MLP neurons of a small language model. Each row is named by its layer, matrix (gate and up: input weights; down: output weights) and neuron, and shows model dimensions 80-207. Each number is 500 + 25 x the weight over its row's rms, rounded and kept within 0 to 999. Numbers have three digits each. A neuron's up and down rows have the sign that makes its largest values positive.
Before each neuron's rows, "fires before" lists the tokens most often just after its 100 highest values on Wikipedia text that the model never trained on; "fires in" lists the words (lower case) most often at its 100 highest values on Wikipedia text that the model never trained on. A number after a token or word is its count.

fires before: " |" 24, "0" 15, ";" 9, "th" 8, "," 6, " |\n" 4
fires in: "10" 48, "12" 14, "100" 12, "10th" 4
L10.gate2:491524527525451488515486475474515469539494504442444507530482506509536462486494530484534525483516472516484488546511492484481514483478511468568479464524484545533513464503499488509444450495476513488543506506460495520507515541509486526545492512518522535495502477443471503459497560534483513554491526514484488515489509490499453502497508481471469495505498553510541495512501502484477488494472
L10.up2:480463503516525501502519499542495514489491493485509510472460542466506527516516484464491492507501468528507518513548549479504535477440494523515486512501497515492491530521488529513538513496512472510491537466514528470484491494512548536494487485508443490513493519525512522513496477444531480522505536471485499472452470489539527505490473487525520510542500546484472481480503513491516487519458
L10.down2:531447494493506496482525476479487485485479502486483514494484493483515487509486487504496463517518486500511505518484487440549522536495531511494541496531484497520487495500513516478504526535512500527511523525515479496497466508501487493516469481459538503486487473503503496487436506460516482486507506507505558502457528458475518463457530518493478506535472491475510473512500480496535529540493

fires before: ":" 20, "–" 20, " |" 14, "," 6, ")\n" 5
fires in: "2008" 18, "2018" 12, "2017" 8, "2007" 8, "2019" 6
L9.gate739:514480477502470517479436481550516484530506508481502540496473514510499508516472489475530498486526545522467554460532467507487463550521495521442491483528492525499520529494520521465533515476496474537534516497491538543486474517528523546495539466487471458478547517519518492478502515455491494474494542479551542499478480501524492514486512499502503478488493481503495498495488510466518487491476
L9.up739:494532553492515485470542463461501525484544519500527490521487495532503484520470481554478504533489528493538535478503466510509495540494507489521474525508502481490499497494478504548493488503533484554523471499444494502521517471522499503501459505529474487482475482481522484493442522546509514501486426492503498497555529503510527503495505518514451539516462513508477508474492513503553522482523
L9.down739:510471491480474488545484494504529520510475490523484465455513495506531527482510529491487505484498489524488467465506532537481521505511485484506478526501478495496466504483477497429535557580524553431483497548525471511563504529527497488512522501512503477529528542460486515525513502488465518485498517478534490486474471506483535508505491478490513491490550482514503490529500477479500504532516

fires before: "7" 15, "5" 12, "9" 12, "8" 12, "6" 10, "1" 10
fires in: "2017" 15, "2015" 12, "2019" 12, "2018" 12, "2016" 10, "2011" 10
L6.gate465:481496483515511493533476525492527493489494533500459512486527558546504491535504497499480496450473513536511494538502506523479521498530468487510464510442494485534526503529488499550491514520479494527493515518503479523557492521484516503524452522500485480481504509548523481490460490566466498536471479511507518489543478515565485457499500519466532504507499471528508517512497482448516520500478
L6.up465:518486510500537478452539491512500484468496483491519504485482473463504509508504521514509482545533459499541527451465468460468458493481497491489506498503540490517530491465538507465506504458518485503524480504478503498474506512524460536490522481449511501512515507493526474549486532471490462516522502522487482491500504479432527536524499499535441502460498548472464487461486487511483485514492
L6.down465:542506490517476474475521485534504502528469511492505471519485476512475478479538468547532501476507496523492503550489537463474506521487524510571506513473544525542517528465505524492452483456479510493492581484484543462462533475519453532458522511471513545478523486487505524476475505501493492499495457488476526516459497462468501500539461487476463469500460477477486518503495510524470480470482

fires before: "0" 22, " |" 17, ";" 9, "," 5, " |\n" 4, "th" 4
fires in: "10" 30, "12" 24, "100" 16, "120" 5
L7.gate308:503460537532471494506569479522467466484536491498483488525464546469484490501498517482507494504521527493484469521518492468544509455461516505497519520495524468519470478538488471493500474481480482511523520506483494487500520487515458517495494520502480517480464449504551509477509526528533489524529500497486473494458480455534464475518470498529515510484484532485491552494494504477507573494498
L7.up308:490528501512558486547518457488494502472514502467522489517530458507531506498488535491521520542505487489487462542500515488506516509479531482509503490535511527485489470506514503543523520483496533522505495559484536458480503488489495510480511493510519521534502519509505560489523482481504507512524520492483506504488489476495482468482511437497517519471497525476559465535527509531473509484536
L7.down308:479487520527521456510513467493518518482530492518511532502517481500504513525530501538534445488500490502514481500487521470508559507469517474491529484503511501462491454487485504449466499534531470504498486488486516476504442510516490506495482480492527473507514533461504547484460515510432476498523529488482527497481502452469507495469521467476485495498471545536489470474487482512515490519476

fires before: "," 34, " |" 17, "–" 9, " (" 5, ".\n\n" 5, "." 5
fires in: "2005" 13, "2015" 12, "1995" 11, "2016" 11, "1996" 10, "2025" 9
L6.gate259:530516496516491537446506522533485545512467512548513510443467507531506483504479483496524472545471533493466525468483480483494505523503498527531461472523471437513491490536498498470515513490487507480497462527472508500512558482475506485512470470486506502520521520445527522531522503521501470551518493474512483503577486478486493492500536548494503532459478521484515492482487481527517484550463
L6.up259:516520514522491490482502492488511495438458511497537546482530481484478545521480479504475547500507470488500514526516508522489514483513491459505519509481471518485492501453490518498492501508515475482453502471518502566449475510507537502520529510565534489489517494485497561510476526490479479519461464518453513467470487459474544470451541497471477512532484484519495498498506497497481486488471
L6.down259:522488518547493483485493531500514495499507499523494495494510514473471497461516439481526481495501503503532470505531478480492464474482493502454514468516514520549481519510556504522451502515529490501490536495488502509488499511510472505509500500506459558467517452536539479523469508516476464460466518486506504518512474482478512502499492454471531450492498445528507513512547468527504475511557

fires before: " |" 25, "," 17, "." 10, "–" 10, ":" 6, ")" 4
fires in: "2007" 26, "2005" 20, "2017" 18, "2015" 14, "2004" 6
L7.gate460:461470489480469543485484546553503490484519467491479535487506527496513507528504503536512493509470538471555506490539491507495543473503509523451458507495511467479529542495518454514515512516512497538485473480477521501519500518489503478507502481520542487524536538474506510449497544533494471509479492511525512526520477535515498470455515487525501514497524502525506497480490495484501463475462
L7.up460:533517481543502486503527516537510504484479485475547528479516527484499538517553521492493509519517456489519519543526516514501531504543500527527501471489478479502509459491482520416510494474509503430471497514531527522546531495502496505478470474503490514535539509478504536553502488483485529509536492459465463497521477482520518508462523490488505537484506488482506494521482501492511491530495
L7.down460:535512533454518512495518465458511497503530514529517482491456484527489482495454454508528473528497502499479513493489486472518445509492507465481549481507506493543513478492518530486485508558509522512503553497495483473476515461495514554511516534511491528453457486511481495505515468535544492534514528500493496534491509492498475475539465503509489487513495495481507505472533510513511527474537

fires before: " |" 38, "–" 13, ":" 8, "\n" 6, " (" 6, ".\n\n" 5
fires in: "2023" 24, "2021" 13, "2026" 5, "2013" 5, "2014" 4
L9.gate659:482511533502515483504506506550451504524495503491459506486470515502513512468497492530468546504503481548468554493462478480438525548513511512541495506543499502464489537482508513451514490495492464456496529494501502482469495515545533479557531545525442499487497510492541477508511493450552430542481519507492528507517515531507511520493464485544475481493489528494506515469547504517480484535482
L9.up659:520494459484488512472513497515472497482498538516511504517490533493488509465512487496523507551515512474482477553485441492496466499525505592500502478514482461534476514502475488477505515510520506512509519534521517524529476524529513498469516495486526470497501525524513506486509495483491495504474499474505495487484519529458478463520528495575537532486489481515513509478525505503489523470500
L9.down659:516477478517482523554493467469514507482514479499479494546547553491492495521512499475497484466469520512515498459503545529537521502476508519459495501530500554486492499523494487499508480511510465497487480471471538518500483545552461483474499510519502475476544488468533443528509502518499518486494505508484483504530488465477521520478522540538497483492484478517536493509471496488501467514504

fires before: ":" 13, " |" 13, ")\n" 10, "." 7, " (" 6, "3" 5
fires in: "2008" 13, "4" 13, "8" 12, "6" 9, "2018" 4, "2006" 4
L7.gate20:535482514497442496526446501501501523500509474504473493494474457475496436510501484502525505552504519485531454449493472482535517464452542477541489526501519512525546472507505522490457496485474501512557523506551491529541495470484504486483499490476504500497509518528542533463495477481541466499457499473526477532504476523510473448511507546535504478465471496517494491505519452510535492521463
L7.up20:517521525515510462481490504521491469536506497486508525485500516522501518485489467487504510453520536467495525494533513525442511452501457504550478534509492530498500520461474482506500505515477506542488522496501476463498478525521486533518537471527517463485479489476506546500534521504508500471497509538497496516536499496489531523481515507461473490431534483461508497537473506517483479477512
L7.down20:515483534538464493526557533507505476519524546508477502514524540526517521454476506447503519505515475481496529493523529507483492480510451474474506485480539539524478486503498517481493495551504522518461544503478491503516539501488505534462535466481455523508503451521499507494516471509460511467511521506494513439509508493491525508481520483505503530501506538499489523484492502498511467534489

fires before: "," 19, " |" 16, ".\n\n" 7, "–" 4, ")" 4
fires in: "2013" 28, "2023" 17, "2011" 7, "2022" 6, "2014" 5, "2012" 5
L8.gate626:487469545495487517477530499484496477465516564486524525492473516489515519475489486492487472504498543467473498541542437540505503462512501517508507478512515537511540498534512473468501537509520523511498504490531525511539524476498516527522521480468516464504510495495541490532479531542450540470501491483533541501482522468495476475502536538537506502480464522477505487489495521489489545523461
L8.up626:465508480506501450474498475464515474485520507501510505460565471558501519459466480499462482559525523462484478538508508527453505518514467487486531532549510507505513472471501535474479531491484467519473524456544514492478462464501500507525538521464520508532506492486517505453461482520464495471509502511503519480463487502442531522481493491548481510506478524533519517528501486487478529513447
L8.down626:513484499509506502524545497533517518515480494526498524520483517469527464504529518500502482456455537523469468486493489459496493492452511526502484524496520530484437534542492462479505512534557532515514442508476520487501448512508517482488456507503478466475500523473495523510497511497449531471485498487492505528502482485492484546480518511486550486509502481486488456471472495497468483492523

fires before: "," 18, " |" 13, "–" 11, "." 4, ".\n\n" 4, ":" 4
fires in: "2013" 30, "2023" 12, "2003" 7, "1993" 6
L8.gate658:529497495463483503494469529518498445450518546482517547521546498539441546463511493486525494491513503488527487551490484483476532464544483467495495515501467502523483492479536503466539510487496480498536476501475527514520510524515499488494499452483506503504522508490521532528439516474500479518501458492452525495535496536489500509502511489517508520464470458541522532547528488469502492481484
L8.up658:496499487499529517521510492459525513526520523499460489551511493457512559517519527556437495478507506523506494519466519533474498501500474510506500516491569558475514524467468505467456511482547521508501480487503503489478483485527507486518521475494464526464494479512532510511485491537497536516522503524495502534555444467527532552490498520533478468492480485492534489521519502494469531487496
L8.down658:465503475513473495477538463478525550508528480522494505511471510515513464541515529549523512527506465527461505456507520516503485543447483511506511484497479472480494500494491502520490502460495524514452558522504499483448505498478513534488475562499514476529518533502489482520534507497475514566531512482521488488476465489510509498496474502492480487555540529499514487458466499495460502509545

fires before: " |" 31, "," 10, "–" 9, "\n" 8, ":" 4
fires in: "2011" 15, "2013" 15, "2023" 13, "2021" 12, "2000" 6, "2003" 6
L8.gate93:497460496502486471502492467535514488538516513483458493504478521526521529505485513523472488494528491512511531501474480464488503496527535542507493451498517502469549514481509467472535496485478496526510555500483517504465512490523503520504549469485518549496454477525500488491499469540543481492528485499513526511514490454523497521490473509545495492531512470511470537463493459476545512481425
L8.up93:514500486483529478454497472510505439511494499510479518550502488511512521500470474521465508463508438494508564470490503566496455518514456524537499505509525523500501487467528530489544481484531472452467483503502495539464469529507510481497531521493453529525505493467475483530510523501515510501511541494513466487525475518523545512468500503519533491494479535476496505517544530499463463476515
L8.down93:487497533488481509520475478517466552480490524512481532528506493502481516479518508516471488503481498480496458477446477457505538514476514500526523506486570520507477508485456482478475449556495517501503483488508465515502506471470494494509499516476507515504474486476527496515543503503498504534481507482535564521487500506540540527521537454516527473503492538483495551523483494524509507503548

fires before: " |" 20, "," 13, "–" 10, ":" 8, ")\n" 6
fires in: "2011" 34, "2019" 18, "2001" 13, "1919" 5
L6.gate337:508472457476480519499484497513507486464497534520483495526523504515511527496527498543462509496483524516498473499504498532531507501516471483510536517493478496476503484505481459476545507516507518511497494534511518538523529493470492494518523542467523537488523468523520525459529499494488516501526481478484486511525466492474524549463541531550540486502507517506520472491502507458487500500534
L6.up337:483457511507500512500501472492517509491488496532478483479489520485488529497509485544482541477481463524479493492473510506487496508486498520493490522472517495445528508457476473503504514498497518525492523529531529511484530483504487524479528574480490527493524435557506439483467489523485495508488543453443515503506481476496490500528476536508483481477533469524511508473490487452531529475512
L6.down337:519515493486514490501469502540518480474474528472497507501491501530508507508521523466485444494482543509546505476478532501507502497500464482501541520541490506510525496535466545471526507512530536507521470474463518545532467509531514476563459509534492482488496459500499544477512525507492565460511498472546489464493477486497472538460569466503534517528470493483515467515525494482492507541522

fires before: " |" 43, "–" 17, "," 12, " (" 7, "\n" 5, ":" 4
fires in: "2000" 13, "2005" 9, "2020" 7, "1992" 7, "2022" 7, "1990" 7
L8.gate707:500486499524482523523471485538512456532480494530501535509517496489494516509512520514506563556478489495496508504513526466476522496495497462493492517524526475474480529461553491506527498489510425467502530460479520499503548507549467485520517492511475553529511529522470494460486471464538532513538477505525517499533495518466460480482465472474507538507472533496528501465548492497536488509458
L8.up707:495495504519513494466449487459488486523506505550505547528522475468505484492504505489499534536506542514487497495495497525472449500466490527483537494516499513502486548469514489517449466541469473503488495519474481536511551496520455509512505524522486477485473492481500496505486512499529527476552488516535514526535478520479497535471486508547466503518462503462520493498460462519494538525474
L8.down707:494467520500486484502508494563521496501480530482475459521489479542562494507497487526512445468525498530498518517463492507482492458506461468482507483486499498472524533496547509489543525562510520469494504471467515484491504531521487475507514501546521517497501525490508511502492494513453470501547522533484460503554497537482494512504487508451508511498537468496470505519489510500540481493480

fires before: "8" 15, "9" 15, "0" 12, "1" 11, "6" 9, "7" 9
fires in: "2008" 15, "2009" 13, "2000" 12, "2001" 11, "2007" 8, "2004" 8
L6.gate255:472528464487500500516512469482544516552511476499490491440467503505474470499457458479491484476531514530492453492492513491515494513511528521479473480507529524528485509495478496494534529484516489457487530514504547485517451548519507528535473497516451494479465518468468432506481480473462550483503521536483514490538480524556536469522495516533463499510504516536477510533483484483474464494536
L6.up255:474449522539502509474510539511520489484490515481461532554442490512510509503508487554418520449492451519533530462506496503499482527528490501521492448445523478507535543468487499480478483504469455501512488519504473521521519505490501511494477529518491525437520492472528488530506470508515509490502494513436527486507491510510518485494509492491481435480520508515480532504482500490470502565500
L6.down255:509484550516467518478483563507454539480447469496463482529483469477555513486506490551477498486468451516478541484514519472456491514520499472470503490479479504478531522508497519491501476510466462510486511490534488480471518489487526501483485493525477544497515470521525513542500493485545448468466516530473520498427539507460494482492506450503500459512518494517503520471505468540504507509489

fires before: "," 37, "." 8, ".\n\n" 5, ":" 5, "–" 4
fires in: "2017" 13, "2015" 12, "2013" 10, "2005" 8, "2010" 7, "2007" 7
L9.gate650:515465520440492501493525471471477528549509573477510505530481541489504542503512487475492475555540518508485480477520442535510481474517497524451531509492479538469499475507436484534513515504435500479495529464511504483485548504511511517505513501501470514477505505505563516517525478563523506550501474481498480521497546475516509485496495495519501492476482523483478519498497514492507491479458
L9.up650:512523515508499499475476521559477491500492510547492483493515536552521514516503482527529485513495512535529520529493485512470480473501484479524530478515483518502498540513542489477502539543513492439498516541468481467507474486476489524554531500500503535485461515458495538509498540505473549507529483524488479526503497457470524516431528500486490487489477525484500490494498517509458468483484
L9.down650:441500511492531506480539466520513504500531543482530484491482463517513522476507509517476492513455547483492514482500496477503492540498521469437501525487535508532502518473493522470494489564525504449504500483492477515473519510472508542521500505500506497490518456512535505523524512519482500457497480497516520542459491455513511537474508498513534541489489472541476531495511494497492467479541

fires before: "," 18, " |" 17, "–" 11, " -" 7
fires in: "2011" 24, "2001" 19, "1991" 12, "2013" 12, "2021" 10, "2003" 7
L8.gate217:512475473508483516476489462519503499497466508505516527521524474507496513454516467501466532501492506530505519496515475494534510484511477481534525499484497531503547551498502477519493479530526484533549493466468495499447526504519468507494511490484521497509487529481537499490494521470513493501510523483511504482562520525503467498551491505516535468468474481490524521567512531450520498476482
L8.up217:521489480522486521508553483482464458504480482549494491478521481527523505471520478518490536515473509490542496492516511490458465517506513486487473469487495500513500492504484573483489547483485487508464508477558472545529523521496469506487491501489484540514497512484548476503442510479522501508536484504496523493475450501485518480534509464510538493510488498545524498514490535496496481511523
L8.down217:485519542467492524497463509502523526466533540511478506505442490480516460485488456484490504504450522541510506494525503541550485539467511502494531448496497509499504525534448502481446468517513542503545502501490532464518494499520480496499512529485477534499477487500458457518514506510493464544509524516556486482504514514484493505486497512510504488516471487449477505533466520480462555504466

fires before: "–" 17, " |" 17, "," 14, ":" 8, "." 6, "\n" 5
fires in: "2018" 33, "2012" 24, "2019" 19, "1918" 5, "1919" 5
L7.gate77:543517477512525490485527478559501487499517489497493467472508492546511509529487496513497521505493515450471518478498491531518495506523461501494566484529505471484485494479523531465537535509523509509485495506507483467478496460499535513479519535532462508493492493472521489516486483527518482527577490489488500494510463497496514490485516484511565506489502477476516450531562520471459478543495
L7.up77:527503471507547509466470483504523515491517517551504514486491496536501501514471480511489567540503521493477514508469477559516465540485484507498552475491468498501490518507499536462518535512473528485491512493506495465501495448532525512514535512516473513534483525455488473502499512526520541527543521519501530503538492484495518549472494508509534504529519457457535484512488491474449448497509
L7.down77:515478481471505471497484519510495505446540541529510516524516535472498492425513508543461481474544519520502540477514482484488522501489472512507488500482477480452488532516493478506524522537492502456482510524475537501486502550495499475506527471501502499495498489499517505441490480454505481494472505478489494475467466498504522495476540479518522516474509534502481524440501520478504480487470

fires before: "," 19, " |" 18, "–" 6, "\n" 5, ")" 5
fires in: "2022" 18, "2012" 17, "1872" 10, "1972" 9, "2002" 7
L6.gate489:508475501475509511504537498501481466533522486495483463529493464483467456501475468505468510547490513481496510502487459507530488475519483510553493473524514494490486505511495478509485519501487468529514529462482494499514512516546466462469577489471465535513492453498506488470505477463503535513536493548471495546502521445494481520520481482518512519503506542508468502491506528494523461493527
L6.up489:520501550543559503500511531540497504481536477514507484481477499482516542541512492534475493517478482469539451511542501489506452506501442500486509485494466431513501485500510501437480518477456513528461475509499505490503519470468514505517523502534529527483470465507487549485536484527499528497500508522492507541524486470474470534488472487474560537467537526482493508495496501539486541515502
L6.down489:506479523505488493498523446543523445443480494548460499502537505514477470482513525531508505460506506528494524498507530535495548530502527537501500533445499535482452516470471479526486476508507513466521477500481515450475483502498483545487488487507528498461496553492499461508499521475494463495487513476547485517533502553510473510532486510526481508486494530511540495519501476488457535485446

fires before: "," 19, " |" 15, "–" 15, " -" 7, ".\n\n" 4, "." 4
fires in: "2021" 30, "1991" 22, "2001" 12, "1995" 6, "1981" 5, "2011" 4
L6.gate263:452496529504524506507513484507473502533521480530507476481490480523497524484475487559481516513493523544532463515516520532468456506501458517484486531467491508518483538487517440509505483454472496496494512516500470513513524484491498508549501539515477517498496513474539487510506470506519513474468526492484468478508426499500479472512458487545502456470452453508514494520520551504500524466461
L6.up263:504508503483498486456483496521478525529494487470506522509539486436519500484508472507464482540490513483494507483525492539522468505495519460490504490498493520504539488504500473531506545491506507476498478528508496519491546470515534507541486514494495490483510534521464499511538535499536462481491480496540498491517501479531500532470482513513519536448499542482516474464504490491498505506468
L6.down263:495501487531521479464485475528534514452527514500506483496550522476490513503568510511439494464491527506498501512484471532522521505528503484481527462507507507495457481494499475520465500550490476501529494467510562494483516496528544521472510497480488437492483521489478513507522566481471468489487475531500523495510556484488516500472486514485541527516471532487510499479480496480527468514500

fires before: "," 19, "–" 15, " |" 13, "\n" 4
fires in: "2013" 29, "2014" 15, "2012" 8, "29" 4, "1993" 4, "2023" 4
L6.gate157:479522511460511460534513476444489508488481463519485491533480475499488505503509497468514534547477456511500539499464505510521498507494505475500507477513512491510486525490537499549516477502512498473498492494503463487477484552516526492524508471485498488525512462485535472532512447495526491571479499503467490473509476527492491467517442475474472507473500530440465503506523468556534480512535
L6.up157:525501508547469493494508513512450505494488517507531444508492518449527527493494507484469482530489505502466522513529469509531499440462479530502528529472514535509506517485491475464463446485490486568485497491522500501468468510490540526497530514519490485492465476467467461532465499540510505500483512550476557463474505530464501521504557448510494456476513449486474490528512511510506525474473
L6.down157:479484488501507496500499469501492524500502502516526434508478500497519499492495484473475515494493513534488540454538501504527490474494494515436537486475528507489525488469469495453491469523489531506443560501531461502469496497502536542467539492481475466528477493502474481555501470508527467520515550521487497506498532515488540503475482495540484472482498464496477525521524427468477524453447

fires before: "," 22, " |" 16, " -" 8, "s" 8, "–" 7, "." 4
fires in: "2021" 32, "2020" 20, "1991" 15, "1990" 14, "2000" 4
L6.gate746:515524463474481544457495523520471523528510530522549458470520510540504487492491470525478484560526495495537477521497477497510516514464466502475484523491459510506487498516528507464519490464477494485472530483518501549488531470491516483535497468482511540483485523474510481495546543486512474540522472467465525533509488499476488475483488505479486484510478506497503522495496497508486480496475
L6.up746:531483535502501513485534498453469514498472528472475494519485502474493512479490516537483479506555536519528532481502432539481478513488445509496508485516487493459452491485517443508481480458497502496526506511570507473473551507468471511508479501485463498468494509548498487537522527477509492519508491481488483528499466499485506461463530506537497529494474550451511483490511513484522489489502
L6.down746:529576494485533493491542512483484523522456493496525497521499490462496539528556470537503438521514477525492484490516492478485516512522497516444473477523478470485459453449499475561463467552490499533516507547496518506475543477467511491497503492467473478492501517528519491535505530509508509494503442517503517506526476468496456487481495508476501510492485487493501453489501554491485480501474

fires before: " |" 38, "0" 12, ";" 8, "th" 6, " |\n" 6, "–" 4
fires in: "10" 33, "12" 32, "100" 8, "120" 4
L9.gate429:454497494489469497464546491477504485511493507502485534512487524500487516496518502441550482538517485454486486508531506515537502484459548499508512487519484499472516564515450485544495497499526463550522544511460489515491509497483472506505507453468510545529532501452483533480537508516530536504494541511520443484496508481484503468489477538500498480510521529485500544491478507473518527491483
L9.up429:520518521506471462525516456503474508493556479466453477539526501511526472527503491462513501502499490472497487530521500462566516445458485475503481533528525521490500511527528493528559486511493507495488496545488461485522520482484466510511501509512472539463488470512495532482498497512497519509486505503495448445512511459498530480482521508508522513492502536482498505514531527513511504521485
L9.down429:473497517547510462479512478531504489463475499485479530563520507506489504556531471520531509535508482504509493586497528503492538502477515467489481455511496497484507520519499502449488490535464460505468501476483520465500498544509515528534491539471531507488533511475508560449496486529446462496495537509512551452468508499486532477458562498505530452502497514501503498514505493508503512520466

fires before: "," 17, "–" 14, "." 9, " |" 6, ":" 6, "\n" 5
fires in: "2017" 31, "2007" 16, "2014" 12, "1927" 7, "1947" 6
L8.gate158:497476501538502534481490490511508455474526529508502504504478534522497542494494493526492503507493514513501480512486464503436479536504492499487499522454480477507488511478481522445504507517493437509487475494498488514458516458559490510523487528472508528488491485477529515508458475509516474523497506499490494539523487533531511522484525514511512512471488486484535508464517520505536489506487
L8.up158:454474544530494513454516549518509481514463527537502498526467464485493461481504522504539494530538516496500497496488511500499524515487513490525522468475532569495524487515517506505497488475520495451533531504511514498498491557538461497475499520506490508458487500467502494472479506478493452524492555452526503480482497463505508474490500519472509468525482481467502523495476507503494472469514
L8.down158:534491515491520521573481489494546494494532498485503554486537528499497502464484521428500523503475553476455514467472511463481502464530475501506517525521492520502469461478507521480515507530515498500466474525477539489531461472481515517514505502528497485501507480506451522504490495472463549491539459538487493514518535526500484536535511521510489515525522503490525480512506463466484519447483

fires before: " |" 15, "," 14, "–" 10, ":" 8, " (" 4, "." 4
fires in: "2005" 31, "2002" 16, "2007" 13, "2009" 8, "2004" 5, "2003" 4
L7.gate397:543486462510520519530493485525472512474543467486486540500475493474469547523521520524465511498501477494474506502504487532516535513514529531459472542485504454458555453509490516475516505519520500487445458514509551483499514468515511549542498472472525453523519523489507515530489478557511486498541542449537511543550466509512513492475483512517504484505504503513515478461474510455485519487439
L7.up397:465510499499462502447489493489511513500477497519551495464540518495490521520512503512495481492504550501507479499517464474549526529540531515506480478501463493507547529539467510505477462460482502506509510547460478523490484512541517468481507471493535511509530472513444515494511542470479516475484531501482479493526513485517534519485556524468492515476492523502503487484472495534465468501533
L7.down397:535476522525531478479503475490540472528521505487511437482489476524510492487446531487504541527490465494500505518539520529472475477513444471542526520527516514537494496436507486470482520544510527523474555491490517513532537507500479464488502514539503491504481506505548457490476475489491489508494480491506536516521491498467459439474449518485540492506451454488551508520547504524531504494481

fires before: " |" 25, ";" 15, " |\n" 12, "." 5, "," 5
fires in: "12" 27, "15" 21, "10" 15
L8.gate404:520508480503497452497534466525482472530489505500506474501521532507526532509498447477495524508507481503496494510518502521503448508531459546456511495541501500520505483455548529456459528486513500515481546495526496515481496501548469494510490477514474521526512499518510488468489460468508492536510494523505502494465494525507470465474476469496523540495476521495506451535476513482512501520502
L8.up404:487524513494475493557467463519473538495521471541490461482506485532469479515519502503547522485493482550485480503522501431487501497467530477478493539510508531478502516537446468480548516488499498504543495521493491501465476508524520534524477509523500523494483494520515548506476516524505479502472546476524477526497488459468500505492481474474498504520494493486492500505488498528506493510497
L8.down404:515515510507530482485497459521506493476489526518477484512538484479535522506512468517488503515507497480520503489518532492508523504521480568473522479526503511535474496473496476486462555540515505540506503487516495499467472492490513495522533509484505490505494508534486506499503536455450522509484513523497531492450506506487526479485497477510489501509493532476506466505464550524487537522488

fires before: " |" 25, "–" 15, ":" 8, ")" 6, "\n" 5, ")," 4
fires in: "2012" 28, "2002" 11, "1872" 9, "2013" 5
L8.gate539:515487509447470513501488529479478438519524516511534499555511504522465543474470477543479531515494483499527501542502479532481480526527450481506481510518507491481485516506532476508509501553516476502479501503481511487480538508494477527559537510491513521504515508495521497505516497513474543539546518511496510532537459503439519499510497490502471488522462493466504537484524507495472443479519
L8.up539:473448489510478467577484512509487502528534532470487493500484508525472507528509533465521474533495527537470506487472538524474521434550474511503502522496512473479540521539463512490526506515530449455514545532440533505524530492502477466519506501486498524495479444487489488489486444529510527486491494466569514487519494486536470498529508534509503516499504533462500492483489485494527481489515
L8.down539:536528511534528500487498495504546505431494514492492504538484490460509472491473525563537527485498532493494467509465464504483551525467498470496489496491521527509520524506501483427489464540506503461468491461528480482460461496490499487512508525541504494491485478488513511559484480479476482537457491504514502526457487539466519541496479499517459526532521544513489496524510478503530519457506

fires before: "," 17, "." 11, "0" 10, " |" 10, "–" 7, ")\n" 5
fires in: "2008" 28, "2018" 21, "8" 8, "1998" 7
L8.gate249:466495501508447503485499515501493495480466521516506521438523467538463500502533537538563488563499551517494538481528541524451530467512487494544533433498526536523516455482531498507515524495495460500510526482494459527491473497469553457541516455489529495476530512505519521463450484494537461495523486522511503547483494523506472488494483490509538505512495498473501525489477470491491507522464
L8.up249:517533518493520496471480489527493466466510482488525520488515501473539518505543483496507519525501469488538502502547483469502499490536478494496488511508438508524480473473502492469492528484535473473518512493527458496512529526512494478495544474534495498470501511496488499523472517550493515477506484487463564481482500491495517500525482454478549502506481465469505493494521504516511478496481
L8.down249:486515548476537518510484514477529497496523543507480496448504497510484532522489483456504485495501471513473506478487499497502515550498509489450504507500513473471494523481471498484444516563454535492397503520470521476473478495510491429521510521506507545527464467508532485539484453489497516492510527507497483521462487489522528509465545480498490506500519554507490543478494496539496525499497

fires before: " |" 35, ";" 11, "0" 10, " |\n" 5
fires in: "10" 44, "12" 24, "100" 9, "11" 6
L8.gate359:483503473456508511520505430487486534502491486484457492499450545468507493501518477488490506502516467499464486519471478495523462476522505534505476527486494488529535505550481480569511524509457463537483524483464511437474508464557481487485513502487483499482483485506492477467471490505520461525544521472498470506515544483541489469464509486500506511529508543466505530500536519506492528494472
L8.up359:435462515492540434486529501480510475511549536471479555521490487514494542513502455484528531498500493481552496541530520532501543468507481449493503491512501504488500509512500479475487465494545527489498505515504489535541518487487470478502521496470480517502469513494495518524463573528482496541456508519501540467504524474485510497520498505505501529486490489499527510516513469477525484499502
L8.down359:511439533498503438496537508517529486497514494512465495502526468510530523528538475519559547485490562474475515570528519519510527531508512528438470506513476488485489496461472478472503524520491491493531506484505498434503492506520482477512500508472467518482478535522513559502428505483477500520511535531529537493506511506478515503505486463531511487496490477476552531471539523494554497481500

fires before: "–" 19, " |" 18, "," 11, "." 10, ":" 4
fires in: "2018" 25, "2008" 24, "2006" 10, "2013" 8, "2016" 6
L8.gate29:532531494511529460539498507547457451550462526493488515510519520541475506475508523493518536521526509479502484516506484443457494502522547516500519500509449510513473461471552533474526501506537453479572504504519496478476494460494540483508492463505485499512490522500536520484515496494556476516480470499543512501533507504498440476488496471514479475501512469527483510498452474460494497549497
L8.up29:471460493509543532481518493545499458458518541520537554510526536501481543555531490534479485490500530459512518466527469518516463508527490528504518513540514481494474495486526529494541484505523503475492500490532488515544529508479515470460546534511569522531522513504507500455483537544498492508501475454504486504500535516512504481541509473502526484487501515490550529513510475502531516499531
L8.down29:484476510488451518464504503439513463500500496532491504493500507509462499495534490491533495443504457523465520460540495494517528533494463498539465459484509470518499509487467504539527496516524519466427470492488517511515520509501493484507510485524512499487490467525536508521476499465467528458497492505504563507491479517494506537468538469527472489498483525462500447492546512503516531510478